Weights of a small GPT-style language model, trained from scratch on English Wikipedia: tied embeddings, a variant of Muon for these matrices.
MLP neurons of a small language model. Each row is named by its layer, matrix (gate and up: input weights) and neuron, and shows model dimensions 0-127. Each number is 500 + 50 x the weight over its row's rms, rounded and kept within 0 to 999. Numbers have three digits each. A neuron's up and down rows have the sign that makes its largest values positive.
After each neuron's rows, "fires on" lists the tokens most often at its 100 highest values on Wikipedia text that the model never trained on. A number after a token or word is its count.

L10.gate74:506359498498546491517483459509413419403529524429454528464521485522483506561453469587404566545482559569574574450535506527510518508469520460511441424507495537432486508497517533404557463462485496456501500503488363458559514510471463468556385555469511483528550521555509475554460397557566623523451570543549523571460553473499386513526504444549414499438460521460494516457507516471479468634529
L10.up74:465491530528524461538487519565413486572536561427502608599561421492602453445492454491511548451528460569482511510552471597555527453464469466522544485601573459394427472611532559458514542516478504431474507480477442527480489513513527508663493534514512466397481498490555411511538483566489508493629507551570465452512545530455427537487497549504580454478369494400505562445547535561506539508522
fires on: " Ch" 69, " ch" 29

L2.gate380:439527597497430485540552499478427587469455396488436428536467423522523555603429446480435474481476447555492589632561464544450502436587626475558508518471520582437482500486521493514447522538498461577453530482485451430402473469454483461526536554504593491527579450467566536457470552524508492503473531561525492466470485524489490559554461531472515454459543532543540466466455489530464515462462
L2.up380:465523582472476554495586510503489565553430499433556556495494534514543506551354444456512446594482488435472553542548500448487571498584505496548503534445480557517577514487537530548490529531505491418478524516499446475381513484564443540502567581526574519575474413439528473425493500508467498451473485505514391430440474462459477510590426500461494497484469510545479515496513570594542611549407
fires on: "-" 100

L5.gate275:477450490514531479515516539523414398495585557427501517439551488495467508568485506547499526449525507576460551549424454524581425337546453557555435570394521470446511567515456530553454578426518559422519536386469490489547534467549488519480434584486510599495518505498476417572578548578627509461490459554608531569502572406456494559510497461538432465508462497528565386500528544561553552529509
L5.up275:432504471409425541487532383559520575490518513475501376514519540533474503460497448517491504524454400461360519500492520582462486534455514479467466552473499494527341452437427503356441525560521492529534543404531443572498588531576546517443488532596423511445458544533477438508502464515536579485520488429511499519468589487599435509466474603518563416571494512468522483527565500512493413496424
fires on: "2" 93

L5.gate62:511507496454503406577444566554471481440494547554551560515486519576486424476536476443514527452490518417524434366561511430571451534489512485362513536545492469415561505503512507607436522502515492539559566551482541574522476565509554434540409544477500585515396507541476481501529433495508554505489462560470579483527435532490421470482504544432573501460521424499520435453409567505601500552471
L5.up62:480533444532443450586556462574583512539572530500482544468511572450602488507507580556547498482559467515502436448501607521451489490524545510383499464460485600523557602488492535484487557515504477396550497483521522459465472548453468525572440540454508460410623466525512444466528523508569532512523462460425439568537497433476525517493505524488415506604555483582510417473411545506452516421416
fires on: " |" 14, "o" 13, "ish" 13, "a" 13, " =" 11, " (" 11

L10.gate299:336503493558502508465523477424456570460425499439592473483454474496459595541459447565474456515452471532522485486528562455500532510474465445535497503581509581469498497539500559432522451479476573546512388502510488466442633503529571410523501504502516495434500453517569472455493506486533485475429562486574462527478501503490540559577530406471541496481401496513509437466499519395526430518526
L10.up299:470463457598489540371525470492466491564562559408467546571495503515430478516554570536469523494528513495558427546553522541474554492477503498589577548516494538443469626520519482348532512524497506492486490486562468501465558566480407449496514453496543456467560457439615456534469516594521455537479536499522490458422535466506475466577457389579534523470592536442420596541492437440421412575430
fires on: "her" 12, "erson" 11, "olog" 11, "on" 8, "om" 7, "ition" 6

L10.gate283:535471549450547479515385483501510578459481590501466537509401349498549439482523447491515498462590444426439382508566478491442486382479494554483569430509551570473558480511478553550529474455537502505437552518453524492548505514529459481485512524518472476472485452488578473451585541555419500520531429590471582547570489433497480523471458474481486360479559482622474389423573437514546538415429
L10.up283:456493529447504546583544562543563524470413455438552550483559502491451526570426526502505501570464467454446455507578517483408588589446436448607532551458443573447509493526426480503581449526526401489517414469535572491521536539515509528490468540529473415492560577551400555487440447451427565457451550597497470492451493508444462550563418495463565464483472453557520570455527496555558465475548
fires on: "9" 82, " U" 8, "-" 5

L2.gate169:485588543526568454476500516517467476475577507515524548420514595481488460475550510508574456455519448588420504561551474559548584556459509453435411486542537405501501513470497482469587413543533392522439475499576427464487463454492566545529486530597545524511509557518429557481525495468575567532492536516523439454572505537451581510438445532576498475505546485537432464624615586585499409476560
L2.up169:444511500503560482428480499528485509493570495523517526464582596489424473462497503467574482462490431534449526495561479524553600526516475438440393506520471459527472517451506550414577438455616376504466516467572436463469520439447521501556446561626576546489459492502474524495492524543615630463426536529533438447534438585434562533422481528544503465473486495542447509569525621575480431484531
fires on: " ch" 56, " Ch" 20, "ct" 7, "ion" 5, "h" 4

L6.gate240:394550499501423546486502530502372461450463487560586542550475539477502460548514446480499453532545569528425422439498526568491451568457493391487515542405513515466575420475479427494518620419533501523505467541514539487550499449397474492437450523504462486510507600674471469442419469456466514507476500507567484468452526473515505490498455477454555543540510550464571521464486422505481575614442
L6.up240:442532497524490612488507417502530426422489537483503426585482627466578445577457475568496577520605544496523425509494527572505451438433468440579568522524437588472521512436428467521477417497479472566469547499431509487501386539595494520475460520548449558499509518619540441459467522454490457589549476518488486470555500444509578556497431548514391516543475477493551545460478477506481504486528
fires on: " H" 80, "H" 12, " h" 8

L6.gate392:444428469528545525379540489439391512509460491477522535463500430470527562461431583536487552533504457558506468489566486507541477519495523429526560517480568467471454504547522551541495440522555508577405451509510386515463486447489518501512430492546591571526544447495511477512550566576579566509432454501552514536516565498526484469500507457494507577526457466592502494531524523407469471500431
L6.up392:515494514570550472439575475487357482424500430489561455499572457497484515488500500514406448468397500523461467473520412602444504485481549434447500487456598468479375523426486586525406525487480454434437518436459507432500477460465544502534472563526503456455483447449518508427502455566524638423558482574553461509495567488477471498420463418513525531517586557525518557465515563562533505533553
fires on: " Ch" 54, " Gr" 40

L9.gate194:552508455490439489423532585440364412548458507493611466479470421457600534568502482486483476488480551461458531505531517503569453460504523455475469479504560533444496501555523441559472543457440488486452419483523558503462529565436483500572463533422458545558476573570420450450547491463497549463571503497539474506486496515518578520554494548442444483523487568460504556394446550489531536485551
L9.up194:439490533646358538486477527437509515467525527500513492551560610467470490439514536487513527420433577469498396525434476508457512450503545540566517501506424539361466507512495579486473533464497521556589445529549520479515471533467477459484532402543514461545472639489428579414480484508522490550549446491485507420589458482552479570497546528503488552419441528587468498510503489548569470447527
fires on: " H" 83, " r" 6, " R" 4

L5.gate47:384631465466554477526445485445481554485486429494453443405513481541567476543491420528511439529531506510444499530476414443463512471523476443514526481517520528500483499594545398589487482519492509552533508519460460539451449488398523465459512457470419488461439550403457544551553475468486477418538530539510494456559532504499503455555490438459582378414569460571432523471557479415492496490474
L5.up47:496505507426495582501579445484426627489502608529528485530462529521513443448530496548603456621455558467545451519469447526475672361513572475483560530461456481475526471463503573542509461502545450564538423535469541518534539432586549495574535451484553522572500514488646493479482587581609560555566462503470554387472566553435458458527545491482481486533407548510469551586553491467517458487516
fires on: "\n" 25, "|---|---" 23, "p" 18, "|---" 16, "|---|---|---|---" 10, "ed" 6

L10.gate301:583525461539504410502559482444523443459505428553529471528540448498568518461440480587528529470451520495406516438475530565565552499496516510485496564463515569473528482391576442416622541540450447532448485438499572487519523431509554541480528479493506507553619421562524467540494517472516532486499419493525423519588488563447489473448573480525513529484493505462613476403555514585419409542596
L10.up301:579577527513521395497501479460613452537470498465532506484540496576547475449515513502540553521538453389415567507429560503536564467447497467516525509505547486505541496464502438401569526460502439489448477385587521482444509489529477470561510462522420442462544541495471459553485556540473535511510475426521485540585574543449486377420567511463540482537510497519620425450570540481470517438637
fires on: "iss" 16, "act" 16, "ect" 11, "ict" 9, "cess" 9

L10.gate113:511509456449561425528544492545456492495454532547467530496468427496433408525551434484495515516488527538492433558505501487523572515490439480551535536527616580544419415496460505509523538440579594509535607490499434560465395483507560492592482523413458513463446453517501547563493533555504537505494514581416516528633513478514514463476548581628497399490390488567548468491500551569547535509475
L10.up113:476495518475530478529447441520464493557525490432519487521537485419558475524419554516461572522579517482501466532553557463480392574506511563504464555470429572480405500483572513394563440484496505572440456464434545430484546481456366563561421601492491421466483468444473528563458562511471418549455534551476463500494551511470471550589502524612464569632456470537501495611537489532490472566438
fires on: "h" 20, "am" 20, " b" 10

L6.gate406:499547500584405511572567435540492539507582466471486467523475515491521457457469528514589463569552484509467445490557475603496604493486607478502639543487525473462489578492538436514449497468446463530452496532525473540461526568549373505620387492527532566524522549447501460452478527478541504549551435530507551470399485409577485541459506518498496427463452446502519471537455505553509565559457
L6.up406:499526454484452486451479517561514529472600422535541555604522516444471447516472456530523538510483481491483455407502541475536423440589471518419570567611466499510588472564484533511462557479451489413520472537533515459453492525490474505540492513527494519522549509472497408476475403528522442452452370404521482528502456454448507490421554549571383489517520389519515466526501470423496519474495
fires on: " |" 49, " (" 17, " =" 8, "," 8

L10.gate364:556540492547507558484523462518432619558507412497509524533505573542570475461532511545435497463546535501427550527475506399451431523550584600570491470545484601520485486630497532491530611502485559480495512492468469527492511482454490509531497559455466508567494613592458583557478516461516512474549470501406498525447554535486573416537514449507488506505489506516413442488497511457561417496591
L10.up364:570569476570557526489516512481538526549470452500415374469522562519435525480538520481537468459539486471580532560438497566449615495546595471525540460398473475404506495531487517417410464485546442509554560519433563519461444601440518512550572454517471500457449502461485525380504482509523466486554443456414522476486451538609522547607420431475581490495476511476530494502463469495557423396568
fires on: " c" 23, " w" 17, " s" 13, " r" 7

L7.gate58:415464590541593528484472413478510494492498396490502486521441524492422472562466537476450521403576517421562467452526504433458496534531489433510553524486494425510372507461490461468477461418525488417520573517472543455459440495497389470503522548527538550552565463480542469554489572457549476524396522485566521613478384474454509590409560426467489528465434496475502537524561529453522476531545
L7.up58:515492506558527494465580551467491505481541492477503576548546469511479630533536510491606547460466538509543477451559438550483484424360511535516503557494465501492460545581542421463454482439590523530526525511572472520424496474570525467516492459406482491476453501529465479509595511501656492494432479546501547510497423562446571546524479455599486553562427522518580647570501464503429449495547
fires on: "k" 36, "om" 13, "fer" 8, "f" 6, "v" 4, "on" 4

L7.gate273:492362505409435529457496486539535440599553470502455510483399652507522542436528494531503509421568432590418483471494562453460516488444493597503459602410520449471432554518519523564561582523584461510495572497344568417445574401487496539547519520557490582500381498504489434544524490505528477442527522490513471501460410518439552501492564565454434462485461442464506483382452412428509528531466
L7.up273:588431481508455582409444505531459600523549490527512539444467433476436409532553524432519479506561570547505567535542487487522509457466486474424528477520530392492558558597525542566521429451521590543572495451520547471531530465473491496391519523573529453501462503471607548475613575550563440375501408632389423578469413581427542493462517493502466417461473405512513456450553503472532486513519
fires on: "p" 28, " sub" 24, "ec" 15, "ub" 12, "B" 5, "a" 4

L2.gate409:343527480468525442481507473462574431606505454534509598503484486437516493490504487492441488512570461599394468515554446522439486489442586487413475489478387523426468497522463507534528556462535429435491462556496513469513485469445540484492569517494559677427436554457466564598574519449495467515438446535536488412568517512489473567506441429362530528441498436533500507452471460485518496409533
L2.up409:561613510437484496516360573456445549430493548596444443535475576440579436510424520447441499506527668334556469548409476481514520445484432538523503460510507446375511498494455543514488497454484532509511512430512503523509495555475436460483516489514474447655515428487557494544550449542525491415537495511534393459473484512464443504479546510567408529566522520505519442551546496419523453493562
fires on: "p" 100

L10.gate15:416532444444500559453473507558462549498575573532513437540624397558498546421506458648472479538486507498537432553513477456532497495404396521515447455516497527467485510503511559561481489458576566522497468531532419441545480600427513519513500518573471494537454486552525429555513448531546601525544402485493497620499538545501544536480591492579515460536526472536504431513440543461483491528482
L10.up15:307399577590495536460528490439447522512588488572536479558453498522454523494562467550446513510474501535563505500519417512446468458516488555568592555393634520551420564496518476534464570505470488486520494387495401530513496483449536552501499519512461512474461459497476444494515476510570467550527456401487502463468473621515562516505484527494523452512552556519528522460464365435485447475493
fires on: " gr" 30, " Gr" 29, " Br" 29, "r" 8

L5.gate1:567575586385511511538507506540520486546406500509416468545385513460499417553484455537535562447508603503522491569566565589462478489488540507537477475533485468474546456521496501576426491474430477422503513488442520544520445476524451497486600520436452531589553547511530469439605563479500552556387542471525555414453465379557530489444547494558447597552540471572576494461544432436519485447487
L5.up1:533469590407508368556502551648471483425431538517552516505471523531495539487487457554469498432468508398522503576461512486538563456553439543500468527510445506539521567460558471466435494484461485413477488454460550477444586479471443506428496552584484480547538526430546506429508412466533505562483422497495490486546469468535493505556586454471520518456496493409594551542519477526526641484466
fires on: "on" 31, " for" 31, "-" 29

L9.gate155:484555563454501443397474506496498499535472501529481474443570533618481469501592495532521482492534538517474540464479408482490441512574448549551517507488487465527521560494484531450493555513498430492493536471512543519556359474483512457456451631500553512518425491533488530579557562510497508421557613524532492506422549517519540431378392486626451446466507468492573476555443444475588532440527
L9.up155:409527597541453500517439507505319567543516485526506455467508558502539570453567544551576509556576483533436412534500451410547501506515529418580406493521496503600451500466464524452515601573488537501474481561532422518546521573478402443446538470515509478497508504589506462507481481493461515364523544529545527452478505495546487458498563494571494456501545489467473481488518568474462486489511
fires on: "ic" 29, " spec" 17, "c" 15, "ec" 11, "2" 5, "8" 4